config.toml
d_model = 320
n_head = 5
vocab_size = 19692
attn_scale = 0.125
init_std_up = 0.0173
final_lr_fraction = 0.1
steps = 4479
MLP neurons of a small language model. Each row is named by its layer, matrix (up: input weights) and neuron, and shows model dimensions 0-127. Each number is 500 + 25 x the weight over its row's rms, rounded and kept within 0 to 999. Numbers have three digits each.
A block is one neuron, or neurons of one layer that tend to fire together. After each block is what it responds to, as a language model described it from the Wikipedia text at the highest values.

L5.up990:513525488512501493523486494505462508515511492521520496500487457534525534480551453478518513510485472507485484492521511546486481529473469524488491517522529528486494552491521549484515517482474515485528510519549513501510553503518539514477492549434487474521527492505502501437508505559498496488540516495548546507483490542480508524499485485464467526541481477507477482516460435517482477510485
L5.up1274:505499478518546512494485500489476496524510487473479517510507462516506502480534437514524481504502488520496501488491509499490502522478468521486504497525466505499493551506514559476489504480465464495506542491515503498512552475477507513491486563494505516484556529528496504496524555549508485464544538497503520435469512514510479493507499471435479521512494470513519474502495471460519533526490
L5.up2241:487434497492517479544516486491467491493500504511513534513515477516491495463515501432522502513471505513513528525515496518473487514484469530506486505493511488489463532488483507502517518477507469502505483487489494482521503515470531503515514513519486504500499449516495533509509455508475496544473546515518502492477554523467452460499504457518513491510503515511448521558484452511505491481464
L5.up2371:464493502466520477522556456555512538487556515476496462481540451522510520541461491542500514543523520478531466490480529502526494473543496543533482488473493545524497466489514460503569546497530499507448485528521501482509501495539482478487531501512493495507523474529499533487514475491569522546508507501554531518465511471503462467528488511468490516506459518458464475526475476543527491473487
Responds to: Label-to-value separators

L13.up642:489492516524471509520515489507466493505486476534512523502534482556484514464473473495473484529492493513468536526472479490485486507496477478502519487497552477510561504533471521444529526508484501495489516552478484491489496492500490466515522521536525540516546486497496540540438476520488507481531481539472522508487473536504495507556480508509526501480510524487497497514500500542464512464507
L13.up1273:513512519508509509513493473550497505509532486526510445527489491502500467523473521474498534483492489489497519464522485499475470460486459480501520476532523499546465454472521519468482496476497497499514524522469472490490505483561449498492516509522513527519528510511548508502520474558498486473499487504530497496516483545519520504532503495451467550503539499469491522507493491496472462506472
L13.up1491:494452461520536489495506492523490516501502504504521481512495519462504501501498483489450458498468496497479502561540533521526509500496494480485510469499500494504491496561522515480472511485510483500488508543495462503473485500492525493508521507522486494470521547489505508500489499523473498522502482503527499484492520467519493508532511498508436512482506498484505482485506505506529487559545
L13.up1572:495485520500489494534470475556467497546543527533507485508492479502475476426554473483479493530512521491501504519475484476475521477542481525536504471525523493446468500497454486466494484493475508498467553523510501475498517510500501503522504467500480495475542518549496490484496510539516531530502502508508519532510537508500493483552507505462508476499524515484488504499518452535488507465531
L13.up2100:448513507544529508514507485509478499478536502535532498456485498467490466492455420501474485509508487467450508532472472518496506519517550502482495486485578508487540493512496533488529518493535502498470492482477521467481484489507492495514539494484523557453526537500495493483503549505484499497499510512528523505516529500473457510497488457493507517498482499506515485504473502501496507522509
L13.up2154:497497516508523471516496489524435520497517536492517503492508516516498506514534496518527466485519494456530517533518493462527504464476475511508506507480508514526517490487528477519511470500449540519483518493485524466500521517507518525515497465505533492472538499525483519529456436493507491475496483533490477489530563458493458529502491468471492500502462533504507510506456468542521481471515
L13.up2229:451516493514503479500523502521496522517493523512505468515526476537468460469480434511487500535519523440461519533503515507503513509530535520480509506497516455489474518473470515497497488489498517519489485522470469458480544483530481508501532471477518532501542511528510507487492498476486508472497495527521509502494534513479493462549470478460491509550506514511507510525479520543514499520493
L13.up2482:457461480530525507518515489502465491483537527540464506488512493488463507533504471477482496525493501487446513542476537480466511508509551494534519484490516493485510482549477537507492518536526483508466510524471481513484516488483508487513509504478506513515500533520527490521453434479441504507545514497518535472473517485478495477483536494518482501488502507491542495449498489466521521486550
Responds to: Mid-word subword fragments

L10.up2185:470501472480523543537544505507494505502538526553504504524472452442474515506508528472502496491481492445485498484494509490494527496483436519482485467508480491485473482526507487501495484517500504525480526506510537475506495497494469507522521511499536491495507445513523500515491452523514515457502496466490556490474530448533448481517507503475438500496483519544468479510462496466484502500538
L10.up2394:473528469487488537523521471494468525528526497505491484544484457512497501488499531507491524473464484460483504501482500533491461525527504456485488495512488489544517446494468513486531498537470474490478568580461465461560563457503479467528520504502522548509498509498516515489511486497497484494492493478526562512512493514533474490501474531459484542489513491458483496473441482437500512513481
Responds to: Prepositions with and by

L10.up715:496504494517496503538493505498504516488540512497485501453537504464484489498522464463533483537485477552485511502499485515500490479495495539529522484498520492475483484515491497502543507517470515527491514459496520500462490433525516485506509517512521529499510526526497479480485480457480506495512503513532516517508523509502473504512458513501493488515473537482497504518501478510519486528558
L10.up1385:481514552466513508507502483522497488487522522500472476456537494470508476537496461548530554543491480486419468475467515506482473483505525517497501500515527442481491498523497458511527537485529519523457488494544532524511477471526447480524513483491558539501500493487502500449434491528520536495520452480490528500471472476465488520490519506490472476456518525455516490475477508529523498539554
Responds to: Word-initial "She" piece

L5.up374:478509451511498495540494516524500417488510498502473509514479508532453496488492504509523492550491501516469499485447494472511484434555496532510517467516475483528467517510486476489535492497492516517494521469478453468484477499477504486543496556449506486485485478527518500490466499552520454515508488511504524502451485473496505467543534509491495493452495473485507499491519453522482478496469
L5.up492:456529516518500467561505510534457500513519490529506501528500450522494458446508512438496519488514507450507481533507485500487522506464478520509489469533493499484493556467496518492461485475476499503535502504490470494499485505514514513514506461518502495496502508526515498460495490503446518457494514516528487568499500489512508512489484457465525507547479506477463531527496514501512515498513
L5.up766:489497489515497469507499478516511485508550518532520472517463468519518472436483497460497483579520496466492502527505515498527548479527563527494455473509519534481481536483501491488507482518499509523516488463504498463488512509399521517568499502525481505464505471521521487481516482569548493520485521527533534527464530486474502487527499485453478474530475519429478516477502456514485455510488
L5.up1280:455488489491488480475479511552473475518513509508543526506452456540482463484500506531466494493541499462502510543504519473496508460511510503495540477470488439534501501519496478504505508480489514536448512463495460479540506504498541488544502511498532512508483458518507509524542520542508440470507538543559513490538510519442514508546497508483482456511466481456489500508468465545489482479442
Responds to: Word-final subword completions

L5.up899:476492481487487555536485507509495431479491484506477536557474466537464514514474454486508516505483496463521470514468512486481503537553519527492513474539479498486509485525469518508462479436517517456482554521520488454519505548531524493493558508472492537498518503449490472524512548506463503516503503477478518492477504499485491543515453500513462502458499482498511499473530520462489526520503
L5.up1780:492512547508510501507521441517521459473529517525480536558463489495544488497528450552512507500448490472488476546516509483477501524552459467509506447535481507484505488512471499504511507465501534488554493508501514468494503496484524511483531536487514530446499494482520527474508507531476505510507552468504511464505469460525492508486530449475471487474469465518474501538500513498449551511511
L5.up1892:468495515502518493493480500510501462480559471492510527517510491538490489495509477494519466486454470484497487508487503512523479491512483522494485454488479488501514524470496529450517516507530492476500497514473511448472522499497518518547505507488506515453505536499505483507463528511467481461509525483506515503514487466513536485501530443526482474472496472496461529480495479486476490532460
L5.up2470:465487506536520544504514469483451494496513517505493522548474533511472523501508509500542530482470503518489485481488563479480488503523475491484491472528525507487510503504500478487494493514526487507523546527516538481500516451551481475484549527508511545483527522479538514486547528518500523514531494504469465505486488478503486501504516465475458531441493496507492458457495499462476516519479
Responds to: Verb-linking function words

L13.up423:482430479522537516517487502507494499543503487518481503475494441490535520477532479456502564510498445521502518489508483482465455500458520518501507487506536514446492479501512479531518510495488537510463539483514495472480484483515539493480505519463530527502471492531472487522484519523462506502519523472475488513470499459505521490516480469487514513504505519514503457491501483537480538491501
L13.up1104:481511505471522508528494501503429465491489482517507509483493496525500496487533474481477443533494514508497446482519488482490483524497510486498517486497515535450501500484496462473537538501456499522497511525511517508531507449535499491492536500512505471489508490517485494507484504498509505523512509483537539505514501501483503535495462435487505545500456484507460480524502458518468496497515
L13.up1117:501491468479545496508509425486502511512524489537460486511519502511474501551505499446519500524489444484447450551521539524491520504456499493495494467527529524540515470471455475475476488495495494490502508516504476483475528503548525492497527537530501547490481482524504477511464459486506491480510494496487515457477496460497512528495495449479500497533539465508517539492484468553503456487504
L13.up1132:480467538531537498561519493526465504476519512533496501485494527521539493468511500479510485503461495491459472511504458512474487486510492487497499486509495524476493475461498475518503538492548515510518514487502513485521537473501520493494522526509507488508541483478479497527483531456487490503474503501517500452475515491508500477477509470499525549465445552537481500500497463508472506478543
L13.up1146:484446476492508510535524485488483515479514502482487481509492503504504498494512495501513521507495479504491501503531542486496511530509508497501487494510518541476513550489479531432497502505501520510488549485505509481520486459494451500485539510533460502539493492532476508491478479500495516498482515521552533529515517517481473454518491460522462551499532512528478493511483514537479516507529
L13.up1338:486458528489466511520527467546505496480533461523522516468524469564511504510503513504501481472492499505503485551518525486507529512526507442488479452506512520506483502496504468493504530493508494502479511515485517478486477520491515522483537504481522508506495471497485482506466519485490450509491514483498501449496522465524492478507501473457504520502419526510471469481492481492449467466551
L13.up2397:485529486528531488551500506529528544524544509490459506489498439521522499455509499445473498525496492479500488476521488572507532505495507519487497516507467503453501512472493510485501526482494529536485534497503456490493484483550508504515531507475471497488537482523513482525506526539440485508487534518505491452520495529507476468503442451531456555502494504479461454507488506451521543481468
L13.up2413:498480502460519508495517506547458492484512499465486519470482412481542524489550481492500507488509510524513462488480484486467489522509505509507497475521490504484484507495534451508495544504499505517476517484503492458455492519528512529494547514505543524511499527523490498476432452478528496486465548462528469513523513458449476475504456486478470520470442540524420463498481480507483528512504
Responds to: Separator before a number

L13.up278:517467536505541540507474433490489518529504535533495496473410450493496482465524473502490500514476457497504512501529523519487492500514479447492498500490479508560508498492480461453520500498490517515464497513502480459488507445485479533538498581539523527482526471495523551530529461514505493510511463454514520472452523447508473480519518521493493504517484506507451472496468509507429537479488
L13.up476:508516488479531491517526471509513566502526511502559538518495513522497489516453443494461514521504477478499472508515490493468476488519460482482492539529510527540492490507489470474506469534476474489502564482453474477495540483494504498503524528499523549488489494521522511488465467499481439495478477518511499445518506484478476466527515491491516529481515547426473539530480507483501486486465
L13.up536:526483528489491539483522487505512487549458488490463540501486485475484468516490507499462496498465489516537493510534535505493513491555476499510522514528480493478505464552459447473516486521495491504486512515544491493481533489493491512477512523476560498506510502481506502476507525502467458525461523438496540535486469457556432546544520498460522496478460479531537468481502511508484569475470
L13.up634:461508489506480507508497445533489487498512506468524501520501460536512511483506518498503470521512501494521484527549541614518520485497522479489501472539440508517487492492471503493515492502498476515463515523491497488499512438492482528497492555492478500503514526509520531454496487551531501519511503486488508501479513467531478490490523497460449494487499471521462534529447456533514553475519
L13.up699:467509503448512510500536492537512544564528527502515464534501527500460492504459479502501507574521516478507487530564503541479517516484475494484475513520485509494474514535446496480514497490502495491492529522488470502463541487502507485529495506513508497535484497542531531465483485496536460454458509486504476465518511495498481491521475444467480514499507459488469521516477475511485513507462
L13.up806:515477476490525523494558482505535506480508525511492494497483520508536495522451444484494481494493545499502495530553499499479505470494463472501492517526512490483472479541502459450509481520474515495469492530461515510479546483497472494486492532496527529476499479520523546445488497519472465488471507479510536488477519466537455476519534478486484508489517481520474456525461509512506502477513
L13.up1063:537495469474513518496536503538509493508524501495504546498491485558518473534528445501541485474469498539506458518527547475512497482516515479491500469498485506525486439508467497475506508515453513490470543512483508483495543506492533510546499551473522500475492486490491482495474513492499450483470524483530522493520538476499476488513460490510482479501449495481449498490495469504523470466550
L13.up2268:444533517489548521496499459512476495545523471500516499506510487499528560470487495521514526539443482491500456506526520512471502482499495487496506524510502511530459467529482477459484481499521466479463533554449449486544531482506512475533501503509509524473487461462501501483481482487468473498462522476529553483472509493496462482530438490477503477513505506497474490493459464500485486514529
Responds to: Cause and accompaniment connectives

L13.up503:449485501524530481507486471510453509460502492504497487501501458543451486527538524472547513549427494515486500520510469484461504496512530468502479509513541509536498500477492511460494519505512526492473509507521479490505516530484504496533533488501519504497491525515512502562500460502518464478523497534475549529505514505490484503485474439514483513492462487455462502478443430524475463462525
L13.up786:508519547479519502521493496486465556515536514519496554447520546473498487552479471489485534541521485498490450489465523493473500501453540498488491500517516513477523507536452462519541513478513510513464486488511527499501487470465499464501495537519519512495496479493503514484467489514541528490495487494525514492479548499477495525513529495479501511510501512467498480554475442504468483489488
L13.up798:469523554506511504508499527507523502470525504539524532464515484510513507539502464489477501533500478506458453497461514506449476515510506491509497505495534494489492499534425508482494515536482496512491515479533502502519473479524506497542489530498528497470509502527495531473476504520557528483510520478492539498506515497479499511479496449464476513477486522525515461477476473473449499499535
L13.up877:455483488482545488498501485500516534488529500552486512513479486498481492509484517478510519523475466550469487469498535465479537501517497500521519507509484472496472512483513500511500501545509514503475479475467505487517458537488523504538497521470528491497519496501517521480454508541550518482513498517504559505546500460512508474505500478494508511489515498505508485516466484475463529433494
L13.up944:475514507473535517527458511496488501504529500523437508526536509513494490540526487493479512516488494506486510487472510506491450472510519484481504454513513514499510487535469489484531543553494537556448459516508506506471482514502472503509511527471495497520527535503489511487471500487500522466530479511453553519466511516512484518499494501446505526495456507492543535510507484499513521468468
L13.up1201:515520540468533534527471491497499520549517449482477471468491519482480507557519501444493553537515492478502476458501511522494498455451499484487509511493501488504528495517483515486490482494509499508496513495501519488507565497479510483502485487496559520519531468498478496479478487494517538482510451528525493423482511479488489490535510511500521523501500499481492491502475491465503496515498
L13.up2049:468474484447569517504492467522496504510526513524480504495487492512529484492478504509562495515494504494537494471463515483502474484482522498547514497488496491529541510473490512520503524518513481501453482482544512471507464482491489485491511527498496502497550545517529504520481515500510471493537537479491547498531516461554495510490499483478518497492491518482472473467460481477438472504514
L13.up2171:501533521457512518526519440486465524544533491468473461486525499485452465521481519449483535540486520516517493454503513547514511488495526481497507478508524508500498487521485469477493506499505504543477504480556497463483489504473504471554491511548498530480508486512486528470494481507547520448469448508498502505506520530506437493543514477472533542497483497456520524510472433514512486486504
Responds to: Possessive markers and determiners

L13.up176:467512492477527528496520488512535484517492449483461530534512455515470528526502497505468506494468464503511464519505493453500485506496521462515506506526491529514517490520526483500486488497498519541520499558469504512555543492532473495499546536522490516482474495486496559489462504508482446492480504537543461524490492504465477468490502492474450468504515506492467524482465513464460507482476
L13.up470:504463525497509481520581516509487518543483485501490506487483509473491523478468491464493530521472494496507467437517512514515478516492501508500537498532535502448552522514474509521516497502509502492471486557506511470485545542490469518560496506491537510504500463480533521516440510532461467509466497500471522523492526472493470505492484472491561500516486532536518497491511418548450510476546
L13.up697:506534538540540506491548509526496506473503493524504486485468468543500489539491517462457531505479455490468528495522500548485505541499488486471564521535496506499458494520486478479516497517514477498485460542489526477518526500507470481507511512529500498486512474463532525506491461533493527491502496517554508530482499536488465485506497460510480471510507503495445458492485502465491508489552
L13.up1151:500504524487532469524545519486519541503524511546523498533534461486468519503529534497495506519478428510494487503504509510524499521479487500518510452542484532461497504514503446509508453569480490509456538515510482483476509500486508476550501506506503481516490466470556516505457467535520486504457541528502497476506505457481483477495511458516522497512480519529493472473502480503510499487520
L13.up1176:538493494471477516508536470508479495481525459522495549452454500511471537541526491485493476514457514504468517509470512468520476471548490453499509474528485511521510506550523481487524494503498520513503458523478501461497544488523444470511550516498557484489480478484509479506483492561480506534487522456492520500472479509497484519512524500489492507461473497519495520493510502490516499523495
L13.up1543:470482510510519438537497516522497521461488475499503489463489498534513478503507502495468518523497501494492460483494526566497506474537529492524561502510497511479514524512520501502521504481509502509509477496459452487574479526554466456531517497536539504499531469465487526506487486461477462494506474519517498466495510533450496456510493476512494504515511588484475498521465494461494474468507
L13.up1934:495475490465553493559496502506492518498543518521479482510471505539473491477494479494496474522454515534476502474487513452545543456517504491496528478507552465515467459491500428459537498508492493517467497506473509463492505480553520476557524512447490506479526498504579559485476492520497487476505528508535531521499507484433489491529516465537479495498499491552528499508446496468494486496473
L13.up2510:501475541505502488551557509509530504528502475527506529499472453562483502463530500471486510503472474490502472457517480525494486503487446463509499529531525517471483498532515493502512494527485484519517503557490508491517496502520440485504527523505516489514499493503530519512487498497503479479450541459478495515504509490462468462517502481529512490506526554520458461536488490479477502499492
Responds to: "As of" dates

L5.up970:532535517480556531511485492511485485509520491497485431505501494503503509538495503485467562510501512492479516461500499490458480481476524457488499492478514509497565491536490477504473515503482528551473517557537532495491514481476508450521530503547495489498495477442475483466517538488452525463506511559505515516457491513493462537537473475481466514482493530502486482529462506504466485520507
L5.up1245:504526531481532545546536499511478467552509484492474449517440530517520528501499491481481549543494475490516515458519509497479466449538456486506510448555523497514552479501485530498517491480490522518522498575549478521508550507484507447482545521497563550509497491475485533471479499496500487524484500490459500522479448500475456509515526475525499540463468490489477464484504504500483549460482
L5.up2033:501487532492526494486479429494509501510500493462502496470492501501477488542491499509478532491503504526505478507490529486477506536493474516499533458472565462514537517530492485476492511426512466498489559519460505484511493538479523471523512519456534493489513498454495518479518477548489473509463501462481499518537551459447501512559515482530480583485489479513497455504472477501493506500472
L5.up2094:466522522499497509517511518515534493543500510503492462482532496555471522494474467503444523578498464528476489502499501449477453489535514491500486516458493508494560520505515519470534477519508477547492540545497474478508514497511502467530508547469476488515543456483519555501531517498480482528525509512494529483519452463478522512517510452526496533456466506452486472524448531477459552503488
Responds to: Determiner after causal preposition

L5.up455:502445477492506489487505504500506483554509521542491463512444496514505533492492515473508521515529517534510522529519499513477503491499507502529519466521513505506495490484493527489469474399505492507525497473505446483508568522471506491512503499498499523521520487466499517521526478522494542485474558505513484504513518503490532486549456470493448537530489511478515487509522518504452535470492
L5.up911:441525470498580479515501523519493482501506490513469460528446528499516538522490475501446502496492519475478517496532521466483484498535532470500538461510536515553513465467535501505462481459514520509500501482509474514552553474525471479566489498537498492498574457442499514512512529506489506480521541525537498473466523482450488464505487474490458539514510505507507487512489511474484495468503
L5.up1311:506484497545536498494491497521498502517475500513525462530425521491539513478501474485530518476499496499510474510515510537487505525549519478498573520496531475495507501495562534487538516462460463481548511481488461507522507469486503520546520537493505505486525513526507520492559460490474447491499488512492488455475521527508454492543482495536485534474489500459475471490501508516436513505508
L5.up1790:498495489537571512518538503555502490527488501497513483548492512522456528490473507526448515469481501525484495500538536469535497520518481469540546493510507500494540494491545560495493496445493510510533517519472505496541563474465475470487507517495517491481545497475496472487506488491490530480526512496472475496529496498486431437501515518492481512487492501510494493480520504475488538490497
Responds to: Mid-word stem fragments

L5.up74:525487509470492518540513483511497511494502472499472505511502537498488492484475489479495524526491455546498495439525564461539439488482474482497500503571474504521560561511491540508500493528490447528483519548498526468499501489530520504487543514533550470507524505494557496514505492484504489516506512496462490526440473448501513491497493428483512475460487499484502496465509515506517531509502
L5.up1825:506450489502502520489541493489512522494482508484516490513473507469512553419488505461508509469518509498532468497534506509513528525494459498510501457467470494519524517480549563473511519494511513502525493504493457469565524533481483520485532478503504520485506512464529531526516475526498503495476516514486492511465500518478511511514478512495476501512525488476471489521510514525509538501467
L5.up1959:494527506529492567491490499522516458565499489507484462540509534510528504468456492514459515492523510463515496474513553488530502515522482477480469441484494499555520490449490554473492532433557470519527489488522452499550548449526464505520522463508509521503564486466550538515514498479460509506508525504500532514523481498495488507508525500471500511478488499472452521472490501489479513509496
L5.up2284:512527508545533518487472512553500462505467507463473399519512519485524516461480491474480541508535508516503510520547547468506500521560500465506506500473471471519491476498514552491461506480491449517539484479503472490505578487483455525526531517512507469497556486457511506502534484486470549516527510540491521463503487490521452504488475481494468492488480533470487509527508486538438476514515
Responds to: Word-initial V/P fragments

L10.up1481:515519536491503503516507452512487522535540482492451503485521522492521528530447472549539497538527492479475497494492530518483492505476521521505519514484480496489500506517482517490540493497458490496471503532473513514504529466498489465480483573479511515549528449455511522460481495514507487507464497528531516458479496497463498470570498513496477523511501478506481522523447476555488500505511
L10.up2303:515491530461496520518522475492505513482517501496470528456539518495488489536534529508506455522485503487509486482463527500480499472466522525501493511516530499483520490552489472493532484507548488536454503483520534478499487485488503510499493558478557501527506520481481497458483502555555498473497468523484515507460527461468502503555540473485482516495455490484492463566451494486505464510504
Responds to: Possessive determiners

L10.up2168:474498517520510497486552480517458534503510464539516477528519455547451531469495471498458502540499468490533472470551476491510521472503526493530504498495484494464510521557513481484541493520490501528512505536527485514520518495525527471519514501509479496489510480491524540467482518461518429529480507488497559513472468528501473488519513508476452512508493504455465487540468506510483478464507
L10.up2205:527485510511490496508541500524493470521508486519494480494515505512489537477512502517441470509498494547484488492475495509543523475515484479521539480505493481541538467484522501458510509514527485519490529514488483505566547484546495466540505473520509497507519478464524515509470492490522488524464480492488567503506475453524479521502530506462492523476480502469463507550498482488512462506469
Responds to: "National" in proper names

L13.up264:507455520504503506499492483517476483481504486511436495488465492515511484479501489501473438481493485457483449481479511521508520484564500434508513495476523465515509489509477509491516544494523461505490517497507509451495571491519481474591522497534519492554490455534494480487513454455543498509508499503526522508528495520525461543536474533505529492501460539523458522504487479493459483505490
L13.up641:492501477516495478512490522511505545468522468489502523473475505495481496534540524516502460489489412507483513511523497500515542546520530482483496492486527512522467474522435485525490515553530473505479498505537501485504508504456506483540526517484486557516478491495537512545489489466516451507481489529543537511471562498466429494494496485519510491503489563510499448494494472463491504514501
L13.up1047:480480513505522526543532492548467538506514522538498481512556522509445512518509492458470507492499506538506503490512504456542539492531462442500467519550538517494472531498497513483509470516480503517513544559494535492505502481505496483527541483497513490524500438486483492517493462462506516500514505514520478471517516520531427502490477500524489543508494523500486504503530502520498518478524
L13.up1180:512543535473527512504496505531528529517511483479455501520506513507495543496478493465492494501500504485470508519546516505490533488543517484478511474526527502475515492516508502504527491504526530521495480503487494478526518504478495474508570497493493529521486501503493505502509473468480467534486483447524497478466544496532432499535461476549496497504501486522501458516485520524449500519488
L13.up1951:517519513472495514507542487518500500511490470503495485483454510492502484504489509466486538499519461495517503512537517525526518495502520517485536477497543502437536505507464500499506501487530511515493460534436489498469561528487506496499541522525475521490495518544532525457507489512484526537473504505519510492462537528522421530512435481530508489545474506501455459537517499524494499516521
L13.up1971:505545493522519549487509501491498557486507460490478523483470480480482508459527522534536542483483492495522485479461508537520495527551467497477547480517509486492525457547483496504499504485527473520480490523483455465545501483513499501539543486485515502500484533478491525489496481492489471488496494479496459498470513501535438502543493490518516533512509516511476507495458448445490517510525
L13.up1981:510508484527529524532481492498477478485520514517498490504508521515487527499537486480519464478477494497495503475565559534516523512485477480482516516507524509548512485510487517470523494497531506527478484467465476458468521437516506481571550526464512500529493474493498491550510417477473482517516491481513543483459494494469470522474464492503515504457481499523493533504505482522488459498514
L13.up2415:516530471483552503501539503492473480495514467462500545481479499504491552537467473505507442508510502511496498464457483459553525515547523466488509484518488529543548511526487464473512524542516476471512511471522498485471504471524508454517494524509505508486474510513498518531498483545527477453505525535516493500445515521511471486497401486515525501455477489484469503488494454508487515509499
Responds to: Numbers in table rows

L13.up311:476521530494528497494488499522481534507522497537499497493517486474526533518528519449512494502487508511495483511530495482469520504512494452558533518494486479495512463491503536514496545516525514535491472496527470461526531502498443514512550495535505529476503445486536514540506482447494524495499507479489510502484504517514495508500468490487508500497482498516507488531505509522452475503538
L13.up461:490505535531506517491499505535447504536483486495493478454519506495511511478478494483525502536490506529504473492540567510536486511520481453508517446510490501534531468497480501432501514477529515513541475493443504498518522434539461527539537502522546499462545496468499526473498508483478514482511496501478533484507520447507458524505462487487490524528468541481429520483501484507488486536523
L13.up1487:452483520513529525509478483564494532512524542501477462496535509480509515510501483507564476522499483471477461530489534505492537517508479467530534486486509504548547447509505512501502568496521513531525544508458461491508547460526432481531517497555517494518545511490527498506511484485445507477471451494476531493495498471540492501499498512503476533503505486487498525524488511539516474500553
L13.up1508:470508515502477545489544500494451541473523521505518467464466507510510485470522465473522504497498490500506466548497490465487492504491545484536528461505499473527480522497481516429496553516517500522500529519498472496497515495488476471528522555509501512491519496491487505522463481517470512506528514518486558474490550454510489537516516509517462560463504515495484506497507512513493523478571
L13.up1805:469474543498489501518536494507466533510531508494562537486557474491501504503492453493490446502474482500477483504483545514468466532505494450504508525491497526518534503497515509527513482474466507505508509490484523476477510490501435478488523533490528556515494486493533488477465539486517495480486494492535502507514495507505502494531503489569441560475484504472471479518482486497512497535521
L13.up1821:513484549432527494503519470517517545508540504530501540443531486477502498476545489484534467479486495492489472495468513522483481513484472443574495469483529482521473436503489518476509489520508504506507519523440536477486499530520444484517493494509540499501527513513507480517514495536507501466500482522537491512512488488515463503514520521502509510480494527513505531457494479525486461509533
L13.up1976:475458523519495499518502495534526509524489482478493542444490480523479484516502508529538504493475480524477524523478551508537513515507474487486497476507493464501519477557495529478558488470500530546479507501461480475487497475546487448488505524515487508527507503511542491482474445473480479457522498484509498512526512492515474507508482534518486534483438509533476504495482459475498463510530
L13.up2050:477493502510496551520491476541503517513515523529488470481505504482506517456474478457500515526474516540488464476511528504537507478512481424541534457470523468522531435467505484450529539498483463503530499521480497493544523483565475484537531529525514513522535498489552551504471485490465499501500468502511535490522511465517518521479516474481493492514465543505465534522461498494454491476522
Responds to: Mid-name word pieces

L10.up847:503503522475526498525491503546493512532518506532485501479530528486480517503509495468501526497478409508514477506494516558463537470470506509497518509542550529513507489459516498502501488502541539492523462475492441469542526507510492490486548489468496519503522497516513507504488497486495515533477483495516503475464562482531443461493491502551493479531484504513493473511506498510493513499531
L10.up2407:487513500487470487526493511528516527531532523535495524476515527510463518460525512526487533495498472493512515497475520518497533471521479477492507498521538512539491463512505535502508485490523529497492494547473461477535527493517444434490545499462540510544501481509489504473509520433494494519500457530512535500482538460506450482511492531524486502495513538508494501540461518510485488501506
Responds to: Numbers in data tables